{"n_layer": 9, "head_dim": 64, "rope_base": 1000000.0}
MLP neurons of a small language model. Each row is named by its layer, matrix (up: input weights; down: output weights) and neuron, and shows model dimensions 80-335. Each number is 128 + 24 x the weight over its row's rms, rounded and kept within 0 to 255. Numbers have three digits each.
Before each neuron's rows, "fires after" lists the tokens most often just before its 100 highest values on Wikipedia text that the model never trained on.

fires after: " |", "0", " The"
L5.up3040:118136081166121138129148133179128151149128148139145127156130131157122129097123132143125108144149101076151101130079102114112122122115115131141114154107095133113120151122151122148098142171131130155132093122149117098133151136110157143109172138154113122150133089112150130091109118107152110108081136100133116114139151113068092178152088081182132101036129135107119103136089131115108152123119148127105151115141091108147130180145126115178144099133131133110167142129152135105098119127132137172148153117130151078138115129087120112146115125151128134158132092093159134115148157165106138160125125105158092147110127130147131155160123144140129170144150121112103133162093146134105169126114128112137100113122163102139081085146113127145172128136126122170147124125147184133137162154127109
L5.down3040:135131116134096150081140138125109151100154134144136147153139137086171161141083108145100156089073116156119159145144125143113108136119161110132100085083133129128082135066150143156134121095107155129143094117126149096120155122131102182123150113130157118112123089114171123134106135123139113106128148121166117131114164162119077116156142168110098126146093126109107115106188123099166101120135133114137152092147144112122147135113109139159126071111115149133113125103106105111102115109145120175108118144149087135182124125076135147149145125163083139143078148103083166125124153164116097138109131084173163170131092158174142127132118169145125105137154148097132074121074121135114140108157151069118149112149140074096108108128154119158113111096143201146129134156131141148131142111155113

fires after: " ", "1", "2"
L5.up1106:122204147111127128115141198090159111120132148187120129118145106112121093105150111128166166129141166136126126099110150124136142169126120133169121117157119137107086107115142149132158108088127140097157139133169113158132138124123131140108122138130112129114084137121126120106119140185129143149147147162121115160097126142121111160112134153131158166116125138118157107176101091126124140164124107125108157143128097116166091082132105111106114119103120159116157142119124113115113135110119157110180144143079130126185160123156134102120172093126086096144108104116131140090122101150127148121112088110166117144096159138111134126137151133138115164131107155107126145151124105143152162154163127096156149125121138142131109158171064122088099142091148128165118082140105104142094115116111142
L5.down1106:108103101131090143109115148133107126105154122143162109155060151088142117142104152151128113126093127138146095131149101151121100123118114150100107127088117077137171180140118143093150103121145118111149110147117121111155092130161128078153101105140104122149139096139128133124114154159120107100131133143122088143100172094132148160107152151143160122109135142173145129123123167107090135117141127088144116149122125142141137133142121137122124158153092119131133099118110119130116156115115125118122152109155096136131109136127123171147107093117129098113150151098139142104151098160137065108193115107123121118161119070092131119087116161143116116107132118166119077155109143156148119122123159160095136128132146131126116163163101122137109104084155105125129091117126159091132093175127095

fires after: "1", " ", "2", ";", "3"
L5.up2026:107172132118137114189129141156117118112146116206068127142156115137084103166145071124166107155142116122135154147141128159122115123155197128104180117119164162104121088113124129124120089086140123115146115144157157155167133153159131101099148147171129129081140151151079120127136168156132110152205122173122124132119120149130123108126102125117140115129152102090085165101104120138097151122113110136155142158144145104153091153120105120113080195132130142162157153136135117118132143087138113177123137169200153120115165130092089103133134148178101144107150116119092134155137136194133105120096131117127101140119109154146099094078117112113131141129118113107120110122130119129120123154081130111129122162124161164110108152139156122154108119134113097157121127112114122122117138164138098
L5.down2026:131122113157136118111108135092157155102136104088138181091105132107135136133121158192118140069118139073067130127142110119146137095132143141110135139100135132150162133143149154131092148143145128123120155068141106138138091107099155139086103144135167099162134073126159144131150107109134124113123118149111146114121097100115127124090135111140099135145113126132120122147118155140141095143141086097134156065147121104120152180129142163125128131121182167152142112141103117128138121104118123150129115052093124180114103136166174147109112151106156126132143134119135147136099168115136119172143120114153125110138141142116097140109134179150136128149138096138137139160131173138122177109122113084076147114132137123132163104102140154099130126119143134135112123118154170135136118099113154

fires after: " No", " |", "|", " Vol", " (", " U"
L5.up3070:162107134164095152121102159116116153101150153133157162084109118075121126131139133130120166130146087105125100169134142114173151117183115147113116138134131105143137142122094166149143164144124145106130093144137142089149092115132141167145113126132116161092103149144149129137123124146149132109126151086072156091126148138140129160097110153172090097088133121133111110137152108095149131144117142143125161141091154132120123134157083123122129146145139122135114148110097141128148127116077126118104124102108114152165145125102120164089187095109126169143103123106146085119098111119096103146102148105113133148111145140109147145129162111146102094121112118129135143137105177122166138124116143066137132149103070134093087148126122134162164098122136129129152118116139124124113096142111065
L5.down3070:119112133141101105111103109126099148132133185093122137173137137130142120134121139134106138121153076116133121117118136141165161175141105151131079113108135106159174148152101146117094141131141112131166098115164186102137133127114126113167140124147170150128129111128131112136169148090158118127126124139096123117116100149120111069132114145141152122140137160100154130126083141127103125088152115118164081144127128105113186119116136160122139173124098065163121214152112133098089127147097112120153109175168148170131102137110113102108139105145138136152123171149076170143143130091147112150110111138151130140111095106113110159135174096119116139106133121081106122141145132109114115114126175166193087165110139070116131089115172145103160115143158126117157139120132122141145151142099150

fires after: " ", "1", " |", "2", "0", "3"
L5.up1506:129114132098128113097166110146140146146156111121118155109077119115078115103098081153140137193158130139110146104142132053125149124128148097110130143140124117105166151119124152083162113148094114084155151127134116143120087106106124109115129101148143127145078147100108085109131178130137136109127100114092134141150125145147072102130081137146123139119122100130172137150113128138124101122098084111164144091152115119112101118098154116124094135103115126094097146124126127085122151155168148107129135153139161124113130118126172108107092129138105089131124151149170151158150124169151101123107147152069120108148142121184162131111114093152103172096155129078122142147094121136119120135111178124152129108119136142121104146116120106112095151117130127141153142059158100125134126088147131
L5.down1506:114174146130156125138157104129083075106114118093123183128145143107134139130167153077100124159074109106141165157149118148112116120104092142091133106147151136109102139105195081135150136160115140136107142116112163167117111155120128131130110152154123104124109139125147150164129116157128135151103124118131189147115150119143142139133127179107134129095116075114124135141131152099130143144143147123098134131125111116130130155116132133158135127146169133121147077086129116156174100110081058154121132092112119113118151145089134108153091098088182130146125126109146128126159182132129165149124124140127092116113179137127141141145157131146161133127137141122115130131122135140134149064096079133140144078124127125138129127133099159108089086155133089132159095168135103114158113151070141

fires after: " ", "3", "6", " $", "1", " for"
L5.up2404:174136085163120142117085106130160136117114130112123097147118107083125149126105106105113086145133124094071120116110126161136128122116110105122132119143154117132106170133143142131176124104104146165166169133163112128142142108117145106093103109118099089160136139109134132131116139120127124106129106078152134129164106111137102150129133108127150113118118112121158157121150106159125119121171063112149156144153073155133129118122093139123175091118106156150150158145136140142083121125158130106113123130096113103156136147131124117116127121186158142123142174130126082146108152196125115132139096143131146105107140135134143142128113115145129117178127178156124129140119131143129150112121110134153157118130088129143112162150123087107129156133143095143083114125093176103131159157134168
L5.down2404:147108125137162137093158128083159136123103126133101133175135120161090136172091126126132141146084114145130148148120105159130153124101136092138116089106124127094129108136103137140133162159185136115138175129144116106105157144103131128128169153152144153118112148081157147159147123138111146127096142132129078089126106170128152079158152101150111086164106112102142107102098115100127095150140150141106104159154117129137145133134087113128143181135077125080121171117171155118130111134144136137132114127124121181129131129125174143173084159172101124100165134098090141145115176158147134169144115102164140109131135129169107148116123125130105148128100139154137133113078155157116143137130117110166109129166130115149116123114132110133133117153141138158141134166119146115154163112148132

fires after: " ", "1", " |"
L5.up2592:138106129116104152104115106115121156116116101122113147129128160104124116139084103114139156146121141132145091143159110100113119129125090108154122104127154101133127107134123080132138105092108173126207145143110105126153113127114115146132139118108118102144115134154140094114119141185144129089083102118175107145131151123166131158095135085107130164155092104098084093117105111130125121128166114110130123143134120135140128089175118135179120119093133111122121135131133172102126177135151144119104147153180081134149147134110117114139094109093146111133056136121117158113137169107076133142099141101109096159176114111142162107108165147121108134153102096141139097130134114091145153151115183099125122087057130154163106087161093117138095119133136123107128118093112121117116154126167171
L5.down2592:178139099157185124175128163097075158110129133121106154130154094145141164148123121133145099145110132113157134126140120170130134113131121144102135105133109061112083131142146175094123105119118113145144125117124120128127056144118155107152124112113158168159131156119127145119147133117123118136141113109138079126143145137128122144161146130113112188131146117116144144121139122109151153137123127145079089088105098163120162103125087154194164101112162183124139120109150095107157136121125096111140101155133155126151118159093132097079111142157172172152161130133131123101109178108126153096130098136103122125128109111142095109161117168164151110112167136150109197093132095069141112128154143135162144123149150098158171150147158091123143097119158095151125099149161138106169068109142124

fires after: "9", "3", "1", "8", " |", "4"
L5.up1594:149186162120147107128146130140140126141165121136157133150159140123114144146118127099084172116127119137135168142133127101080139131126116140110143131141124121140122128140114115148090113116106148148127156145120112170082125137125134086135134170091135139125122122103121134091131134139103104115135158127092142117072148121120123127148131130085153159136138150161123120128118085127168119161085057125118134135164103092147111148103133145160098162127101140092097108128129132123111126115109131145104097169166150138153093128139126183126101133174145133120128136151123141138150108109116099122077151157100121146129154135155129129119157100120096180129101140145113104146099157121135113127144195100175151096140174171125093146127126093099110127071097136096133131126124127147179165164133130
L5.down1594:134110143157148115124133132083125187134119115117126136120108119132097154135103129102122065118093134147159123118092106122104114135155121137098109079095132145184130107112100154128104121133105111136130149137090113128118122136117138125141135128156164118089113104118064140103132063136117089139123124153155117128169167130146135101120150133125141115089124120142115100120142099130135148147143158134180087107145128134135148116114081139123159138083149157112102148114142142179138144104158111136133135131130105127127139143094100132147160150132122107105090154107126106142138097149127127106122121072174141112121097125127115146198156113160156064099158122151145154111147127161125152094096138159111119103086123111162115150172117149142137145124151145096120139109078122158152137098109107

fires after: " U", " C", " K", " M", " A"
L5.up2114:179145139155118167133144098115119146132130122126174140129156145112120139119106105132156150124146131127113117156108127132128096144146097122129113110111121165186133145133194110148133142185093072125121153165140127149127069156100119110113101081144123090095110140191110159164080097126111146140140108116102146167135132180140098116118137127174132124151181107146099135118131122100104139121120172115094144141088122142147112117105097149136144124119160133098139116152135123148146125081088167129153140125123151132084090113161159103137111107124171132120091123134094139131112134089115097059133109130124132180106142152145116123125132142136149120181101142144141123110096160158151140090111144109119102130162150138124132141169104124152117134105149132117165137103087144129114176130097101
L5.down2114:121162125113098130150082108166124106104170124174123103132103139132106168129140081181124118105146102146144152122124130112106147149134160112104140144109090156125132106155124140099131134142128148101146120140157114132194156136121137108125113150125060138134142108119141131130149129148133132112149129173122145130168109118123163121083112133146170166107136174112114108138113132142075110129145141104126105149163161145076141147141118141155128112160080103159183133112111150105122095094119137149150149132113131124167108146106116121164117126097111158096120142148142122156098101130140119129134128096177070107108123162120108155139116125140136152121105092122131147162116132147086156146118145118150109168126074124101093127094130119138128174130086134131120124127146117108127129130121142

fires after: " ", "0", " U"
L5.up338:146155158162116156135124102117098140153111135146145108091122137134131152101143189168135123120115125148141144121111117132140143118132103128084147139107081108203113138127194142146105107119164124112146138134152149131069127131154119138113129133130102123127144094167134128131141153142128109148118137115119131139113158110198085164111110189114116096078124131173115110113128114152108136132133089117106105133103163115141151137127151092143119172107156115163133083134113095144149160125105146146113132137141101113146113132098133120093129120151140179137093107103105133124134174117083130131139134102142153110122129168122164157162118165150107155107116170099106101149081150158122165098128100123121181179108090136115105117116122135095174151118143149116140112134105160109138148136115124
L5.down338:130159146183154091074154155099099144120081139134126110132153148151105114163096119104131140098141138104140190131128111160109146124131129106127124161109122115142110119147164106127128145123131132114115153077121153087094130145136142134101137140113158141106098097141148098121065191169109165132086134123161106120172133126115081131110164172145099147109105120137132134123111126124149156139092110170145114109144117085129162134122125117138125107128116088089134122105131108104115092143192182107185152136133118110161107117135136101134147119142124114152111130102134152120165108120137112113153121114151106102119135106122122132128123134165126121179099134130143127129114131139114164128085152096132118106114160099163172180101097130119108100128149152139135123094102112129141153097115122

fires after: "1", "6", "5", "7", "4"
L5.up1203:081128135134095089113107138198158164117140158145128117083173187112126123138128109118142152184096091117091091165136107145119083116146144215178128098119139129152160098132152082125152140111097108126139110137092072166119153114127143108109134132144150117146081092084093104077115151149194135110108116077101133114106124134116104119151173131083067082130148180122104138140159146136084130108122139134118156116126126148145110144134110145135143139137110135105127135148126106129123154092157125133116113136139100120128099125106131150135190112078102128153116125175143161135131120110141142107131090121114142177121150115137121118120106158138165154130094099136141128141116171102179105150100117135098100125145143155178157134121166089142104131128121147133123143094128117138135118147146072
L5.down1203:181130109115122138120119103119133126154163118125129105135115093101107156118183141164127099156134151088149072126132114092142106159141089102082119117075170100128140129140103106113120118094164128132161112088179139127170098129133089103133119138129118116113147128124108119146122161086162085105137111158161119102133140087146143125111105151115096119154169137175126129150121156107151100159135124124099129144127143111107108119126103108143124104073142141123122143142140121147101111161146118102112149106123126165119118115132161099122117081115107120133154170105122106142154109126115108156118159151107133119163136121153133133130141147102141084141121166101129150142145155138155139119112170087101121140140120167109138095092122154121136080152113086173150107133147109114151141166142077

fires after: " ", "8", " |", "1", " (", "6"
L5.up695:130094111166127133161124093137151137138146102159087108140126120156111104110104162097112124157158135132073091125134116122105100100115129174131152124095158113131156128113099119099122085144126159161124158118149117124089091137134105165104120176126138139127076147098182106068137127146118122137154116110155138134153127119104113127113118088161131106143110121140115139118138128116098104137140118107113087085100123154116127159099127084105097153140119144081145150141128106133114145140138120134121138135173121151131127087110108155128150140111109114159121106121127090125102107124141102135100130128122157106121132094147139118121113138158147177153144128112122118138149096148196132148113096111115163112177077115147127127132164102119121145113125092145122119117100101184132127103122158
L5.down695:147110127135142099116142113072133148088180120111129119180128136110112134146136143159096127123115140107126091137135138124145074167134159146122084138147141103114142140119162141140157114152143131165135112108084152158112152148116174113163087127183134117133122088185143152126129061158104108126113125127120131161098143114120138142119131152145143083160101097128125108137141111132105159089125227135124119169086110111115129133133174122153083161117127090115138114113143126160142130110131143176144151109091124158107148148166146147164146108109146107138175160099146124092128101123100162149109102136095119128146141113098121107099121134141123098153114116157096131093124128143113126141135132101131124107076126114132175148116116144128103087106118125181110134092160144180129128161135146

fires after: " the", " |", "-"
L5.up619:143109120097116126107190144136117159128107141098130152107120171041150112188131106124168123143129128173151099171142132075103121122155122123114119147159152101112146149137149163144135122127192180133158096119086140145167137125127079149082145134139132134131180130133104114079129116137118097144149132139126155148070145172124100140146114125155120117106143151100116128128128119097134108153123122157107113109150120154131139079115148106144123124142122141135118122114128130132174131182144112149143107096104159137119119141132143118135108096157133167142122144115097133135116116083114081140110124147124111124098145117118106133147186120138114103153101104126106102178153118136128106095143152107120137102141135132127103124124074175143063141077173116139085146083162123147137179126122142
L5.down619:157154143134109148140140114158146135140142149156124108129108104113121125141122144127138103142120127092093147155147125118116143135153131106106101060117124165131114107148110165133117134138166127098125154163091133112129110130137101112141143145139082123133112152059115145120115173127169126128167126140137105132126122132126144126135151147156126123141090126123127101107126114143108126128101129130143136143140118184122176132127107133104102107111166060100145164108135103128117138142168097082137118136129160106184129129130125082101062106129164180175088123123133167136144110154096129095101133151132171131079092176075123085124134122096158107112153131123126125158162133114106116148120142069086123156103164099186126098128130121141139118117127143132117112071156144168138122107086135

fires after: " |", "1", "0", " ", "2", "H"
L5.up1802:130119120103165097102146103143111073152125108081119117125173121130122135066123153130135156131131127131135178125122115142127110157137161173108128172081104095143120127112135140144126187149149107119102174120141126135153097128128098123130112128113100197133111139152107140137118136112133101097134090127139163129099090120120139151121113138154132097098143115154074147170145099135103201107122122143097133079141131101112123152128150132167176150153112123171114124129113168150087122138161132097134073107126107116157119113099159122116117120109115131130162099104114113151142100152109140158156121171119139106135121162099113094119102113063127158122112126126154090125148117120116140132092161106135120119116123157186138115107112129111152103177153150112111147098114143121151152174123121
L5.down1802:172138160130136116089137133117135145095144135138097153105140135152104165087111126128162130129107121093114083129120115132116136140125083133135101087148138125123104147116155108168124154095128125127124146106139108148146120165153132155091104133067180182182103127106120125132087131148127085115128136137081143124101121132127110144126117106145104100109136113152161135131146145090118196137114134115137129157061114150104165112150118143107153151148142119070090104143110135119170131131102107173160091087161082125090127185144151133133120127134153124170182143085115078129105164119123126087150100098128061127120104116170097125146132116117157117130100146126118113106154100164099167102139116088081131128130125117147132155116094120100110126164117089086102138092129164155152104137124107

fires after: " ", "1", " of", "4", " in", ";"
L5.up1328:122115128116112120133129156103123132152096128115108126139095113119123083154099132128154123117103090149125148105131099133130118177184131098115106116112142117133119135113137126115151107146117163121134092135128092130109159103124121144069170134136154134148098126129104110108145131132146144104148097108155157134123130100109114149080083110079128148142135126096168116146174101134113119140125130107128114122143110152129135093132113166136119115158110091160158130110090149108136119116162122133124173135095149148088104096113144132121087124109111119111139127098185158098101132127123153143148132135126118139146171131163119144188141104162131119133154124108141156124132130154140154115140133121151115127136119137088113106101127143155080163106095100142133138106154090154118141121134091
L5.down1328:140129117163102111171166147146102102139147142124100093136076147134096159149104138125098125091110149146111086101133140124123101156099118148128126143109142136143123106128116100165140142137181169144119124115157120117127123135092110152183140143088120132100156127143137133141100169131117063123111090102151139099123157108164155116152115081095108129126125161136129105131208100118122136123153163154177135105127133171127152134147161135155148159143166120141120125122094133188136126141113168120120105119132117141090152154111108140177140087123099125159155157115108171111113143127117170137145120114141077109109079098117138088120108082135127120117158108143102168137134109149110168140139074127126149129092153123084137103136160140083085126132137129139114115148137120129137119198124135

fires after: " ", " (", " and"
L5.up1279:129165134138125120126109175114094161136112109079075150159124113125112133164141138154123136137126161095109130132083135102100135109133110078122131151127118118149145115103143106107131093099143130142143117133081091108089099182117113106109138178185120171125153119127156142130144122165109136164126095126142140145104169125139135146099092149091161153140121144108123121130098135151151120105144160099130141139101128154084163129137149105148089119093106122135150133088144130104129090137128130135139098148143138091100124127122135127154118090166148129161106151173103115126087101157144079136121122128135156134147105156154108136135127115124144144124072083104125142131089130118095113110117138108096135147116147119120153139133137109126119106113146112114145152090142097145099135141103151
L5.down1279:104130140148112127099122132115140108093120158130142161121123115117123159128143128118113118123113113150115123170088149135153129150120139136131141086162120130115135122098135105110142129164121136141089111101126142140126110114170123149099105132104172111139116105118125114129135130132134130112120138132100114118125121112101151163152152109136112116116150119189101120153155097113126114138131155127127146152130108147154104131111109117101119137098105167129137137120140139140124139097120103116102095093129143126115112114128167132101135159140137140101121139081117132086130126129075151087137132113117146134162135094138147106141144129115101091146152134168082115091121099122168068148135098138138144115132193100141127118151132185161098125131082112164142116132150135143118157115145125

fires after: ",", "2", " Mem", " T"
L5.up1614:160107181117161135046139123175121113125176108204169148159153127127194118116152130129130137083151150156122115177119095155130103138137116050130109122107123111159152124141124120142133114117137141119142116172150094141137104156117108130119099123120123093125155094135160134143098116158163162120136123093147138130129170137076129161130102134108101115090161135116172182125143105145124111149153151095108116123166175094127172120169147138128115131129117153155136121163125116163143147131150135121108134164151097112090156127125096143128103115109121118118148168132118158169147103148140164168130140136113107163144125121186092114111130155085127104132119124115117151165088118108104078139157132128138128110103103160123136125088090096150094136097145103124127122154115127143117101158103094
L5.down1614:144096120131127118155139120165115150128149183132178162126114109107117101105101130124136182108134099125131077157177123111157149125132107151127105106126124112121099132139134154115124143094174114117146132107105122111093090116169126148087115181139156135143134115164119130113145118120158090111138074113100137103099122114171145111148120116150114130102146115108103109136167157129075120096166102090141177122114141108109114127134124132138066155124124127098137138153057092172114067088150139116126129099167129125092163108105096148144185112123198124138127104106135149162118176104116102138146131101114114117114139109152136107114137119129119105136124102087117156126122117094186115196086117093137147170128130093122143164083133130118147150140128102093142141111145159128134112102139126

fires after: "0", "1", "2", "4", "6", "8"
L5.up177:116133130121091100140122096139128126117149114133116087147176136175133161134130087115126147145141121146142136168154153142157100118173121122132135174134120135150125141142156121137146117150122099107118119157143103124134151123081131151121108135155087105101084119148134067113151155094147120154184136097115118102122098151127153114133132116114114087144120116130143137157153172145097086091153132100147108108104131119120126119140117081129131115125064111125148135117084121092120136100127138115163152176126087149133123121130116149087105155098159090108132149166124114140126133122136069132118099175154137105183122144148142127105146124128120103118105139104187115097156119093115125138130139063158124085136140131115151161124106079114145109133109179113121124110114118134121150128137168
L5.down177:129122115129123134166139182116130147131119180107121120146131097091122149149156142117131132111090091123144108130149126129144109160107151118174093138160165107144174105119147121126097086115126114173088169106113121138131151153133125107119169112122160134096155089105115108127113140113193124131134126152098152113123139122115129119129133114150101096139053159092119188149149140083124128138103079150099099132146102105182136131127117117141118126103150136116133162094121121104102128150101102124142136122108119126149102139114149142140142133146125142136149146143109123093128122132129132099123090097117096164124128118140088173136141157143129137151094123122046139121138141133129170130114120141114102124124128103182141116133146102171074119104167126135167136169126126117165141123158131

fires after: " |", " ", "0"
L5.up1044:117130118156098126141116116120071145095111134093132136105127178119157112154135139137138164101116123108148111138142156127132110140136154147126104107132124150133129102141115137163146140138135116099094157100145141143187155148185179109148143080158112078091176148148128133125130148071116155111133120140123154103158148085137107159133131118112160121082097125157092116130120087155106132090098121143105117141148128142153104150096120165124120122154174098137120124148132141123107141147106124118116125130093096162113101162115132124116106104134108151094109083157127142116117097107101128123128105115120085129096138095161077150141155142143082097118143134100130135142121105109100147094169137140114129084117163145110137152134129179157095099088139160156167114109156149146099136141109146
L5.down1044:167145120109116116125155191126127109113112113129131153152116131073145116131105151112176143147136134099145133124166132137096141160141117094135124125131133109155110137120135161099110091119115117127127110093107148129132123131131170104140088114168087197143132125124160129095137161149157102122120143129116173137137160128156121136096141145141145087132103114124138102104119103110176142139138118112117088116135114105165110135098151147121082127108108154098163104130150154130131080178137172144114170139129113155185147120114127098117119110098151133093163113141117146120114149160115111115148104164097125168133101081115147146130125155105136123170142147124102075116078120161129109116131104134101126151133133103153120148162156157091142131158101136119128108162150085115151157134141104

fires after: "1", " C", " Z", " |", "-", " A"
L5.up473:158132141145072097078160049127101112155129136152143146135104186110160133150141126154141135120141117102132121126084115136126106120122139132154126113075118143129144117048077156172133147100116157175129110159123148139124135155128120178127108123172154121112139138118148120109118107166123116133142138130143150142138140148067155157136119101129106154119134067119168116102131085147151132107127067147124100114159137178117078126100151157085094094097152143124099148107120134175138132091064156091123136179137134159122123149103142095116104111109138120141131150135082142134148098151118132130104112140104136108139134094109156145129137109135115151080132104107120123150165145137150119122122138147135149145144126106123062124196105141116108090141120165151142105154103101161152151139106126
L5.down473:166101117130105088100119101132147149118116120142083092146136086139129128138114119178094127146112191110091120114128147156151144134151109165135150106119139142113146102164126127098135105093104151130123133090138122122117123152119116143134129119135138130177125130127147123136156137115124099136152158125105144158088163154130119138143124130122153085144143125111122128160173162142125120144072116129149099132115077128105125188149157115118108146151141112157108151152133118155144172110155135157123094122116159122113102151091138090113062138097121121127153150104172089131129151135123154153149128134120138143115145141173112124165102167119180077183144153123126123136143130115109098111103138141175154110138140078080123133119160133086100141105125139122115102115178148107136097167122170

fires after: "1", " (", " a", " "
L5.up1291:115145170131127095158148156129124172128099158104092166149119142136142133135114160129161097141139146122161117143134157108107132129131119122133119140143191102115137110122139111148100132083108127116146097179078153140150099137130133159122137142143090121111116110112150152129125141104110137116131122134142116088132152090150179121079104122158116114129112128154153123097130116113109096133105100125075141098069173126125112129168165102132105157112112130129114099162165179145122079132102123096129141139147162118125142094143139153114152101119114135157162141135128148139147161158120087145170118111130157148154118135124123099128141116114148162124148112173155164194152132157111110135127156128148110153134144144148178141141128104116126135126115093158103134091109130139107071110138105
L5.down1291:142135111143102167092118142119096134094147125114108104091173180131164160129176169087106168129124113168142138113119110111186136105141126133118168102131134177133126155069127126139103164165104128104082137123132164105128123150097070117153093151123133137116116154137165141157106115109114114137170124089113120161138124147121106109144183144123071153111147091119127112123117140151163113103138180129179139177175148119137148141168107139136120115113109128105112110095133120092185159105137127126140093099163115110148114121138124180162084128145163148096107122162159131144078110125166179137079097122115148125120154104146121135118108104142108071157129119158153111129109097131117133104148109119112127130123115130145120106130142148098120119144114164161135141131105131127131136105151129

fires after: "1", " ", " |", "5"
L5.up1995:131133105137165128128105110105134109135123105128125094141138143151122125114122126162160087128146136165167137147120130110112131141147173128127134138125112096130122144131161095156119163129178096123141114116138138120157136177122147153118123119117114132178144098074130137134121141121143102097162120130157109172111120067158140085141085136127174117177118108127096103116117120116117128110133127105123150135143155104181131142158150096123149128121112125129139113141113121132141128121111126115120099144112151097120126124125077137138109120197109113163141120111099111152147144108137133124123093127059133115129087147140129100101121104169083136096124122134173096161085172136157136153175145112132144140119130168098106163100133160128135091100168128095135095129157130115119142112162132
L5.down1995:118115088110168157121126126136149134115121159156092117086161164119136078115108117105092131107174121136155118137158106140131116131111081175130139149141123109133106139153171113141111101131104169160116131117172143168132110134097132132128149127136113147178111127098118139092130116145158124145103160164104111187152166120143101145129125118099125109082149144165120121203131123119061168131109125078141170171108098097113125151173178156143144154135140119121125086124165126108154075147093158178126108118150146127128103147155111116103126113180154127123170139119109171135161125146138102117168116171120119150102063123154133165102090146146129152115125147157140140169120154176104177088103163132128117098131148111104148120107138102104107130124147121109108137126141151133157088147127149

fires after: "0", "9", " the", "8", " |", ","
L5.up229:118138143068109137078143142133087146142117119060082129099079151122119114088131142144136075134124142114091144167162087145134116107164145143116122159170142098170136146128151104124092162126127130128165117112151124086132112125142110120142087142124130111090180142116148117169140112164111128144097161152113143135102099143134107122105131139140137132080146113135139144151085099133089145101093133141128109121146162094161164111121112107148120149140129059113132080134151103116118101175131131145080132146122137171147126150119134135094151115131132125092121124123166154130127089148119153138115151097136109111110125130147138142143109136172134148098168127113146152147120135125125109123116131134122135125117124123125153151136121146152188145096143130116159159140143117089159127141158130
L5.down229:108132114126109141090151122117100147105094127143131086140136120131088157109123185155089107128130121134099153127154127131104107173118130175134132129122153123126119116138144096103124164132148113124107122120126161115163138113097148110141146149153121093112119081078130130125127148113159101083124154103097161177155124157149118160132134137148129074157101126128087129108157153109127160167171128141130103162184121108135129142112168127107189122116084131163114114153155143111129127110139134114156160134117088127130121157101116149140138148121148111139123119132115162140115143140131147150154175142175129149124138135119132151128160127158143141131113145178145131086136073127138162142116152154116120129140134098118146105146113099182156136114116128127153153144127111105146104131149090

fires after: " |", "1", "3", " ", "4", "2"
L5.up1283:115127169140119113170118105118163138148097129098149090114127137104118145113149104108107154114109111126089130124150114145134157137153136116156156142090114124157114153148151110110164167087125129139174108084117110167093123109116167107064145150145126124112093169123127115112116120085086152117145167117119122119125151138143124129107131122144111160087152152150141141148124123134082102107126171067109119140131149190154127116125119097142152084131153111113105163135136105095128148111120092156127116109122086127092117119114115120124103085172103178124119091161153110072113145128154106159118128157096130118175161112160116112113132107100121135151128114118102122161133131177129185124094092152129100097114142093107125161162167128117150106146115129126109152099168136139153102096124126
L5.down1283:125079147104099096122121077102132102132143132137167140155129169113119177187160157112141127151133154091129143123136151102151118119145088143153109140148166128106114133139098158165111143111133122142112142125130092121179136135137115132137109108037129172095093150100143090135150131159091124123105127136143095150113163127120154133118099153113074059105106135110121182146129100135111147181115116107154151132125101133123128110097127140133103108130162121135154142111176127172122104135138158137115133131110137149099134174122104154147116145108157101132120093138142175139118110119148121102076093123145141149117141164116151120118096177168127104134126100122140112139123111149103161125149174092129137125089151133102162162074151116114159082104106155169137096125192137107160162118105183

fires after: " G", " M", " D", " C", " g"
L5.up2833:113140176139170152155118144137150125124103165134132134079171153102095095163138061092147124138174116129094164144128117114177134164105100118149132119151099108101164108096140104166128137123126100100116102100129125134154142129154139180108177163172144109119134144151147105158153141141103139141161095154141084094157122123137139141138103116126141159110103137116136133090115157154142135127116096111108098090118074166126112155087124113126112166123149132127127159148092125119155122109098099128162145169121115124136130110141182140124150116152116108114083098144163107147160096097113101120098177145117142171146132127142074149103117117149104096127115144070137130117103116154151130137130105108151135103127118109116114100110088157129109143156129147070116120110114144103137120106157143
L5.down2833:184150101143100078096115124074106136130115104094146120126159133143112114166105094144155136153133106113180150126130092136148117141112086137140099085161136146116126125129147149205123179113101155111128094104116124149153157109129189122160116082123106098165114104166108160126165102110124134109111123110127141087103133136119072114131113129116144146146150151165156114164127116103129074090126116113150135127142113078118143124124120147121188142132119107156096153125112099148158141092096134135149191136113152137173136119148129148149124097113091183126124101171109144170106146109186154163077139173115129114135078166115102166189110123111144122104086102111103109139139103166098131143123133135131103141118167146118140082122163165129118117089120116118092170127118129191123161122113112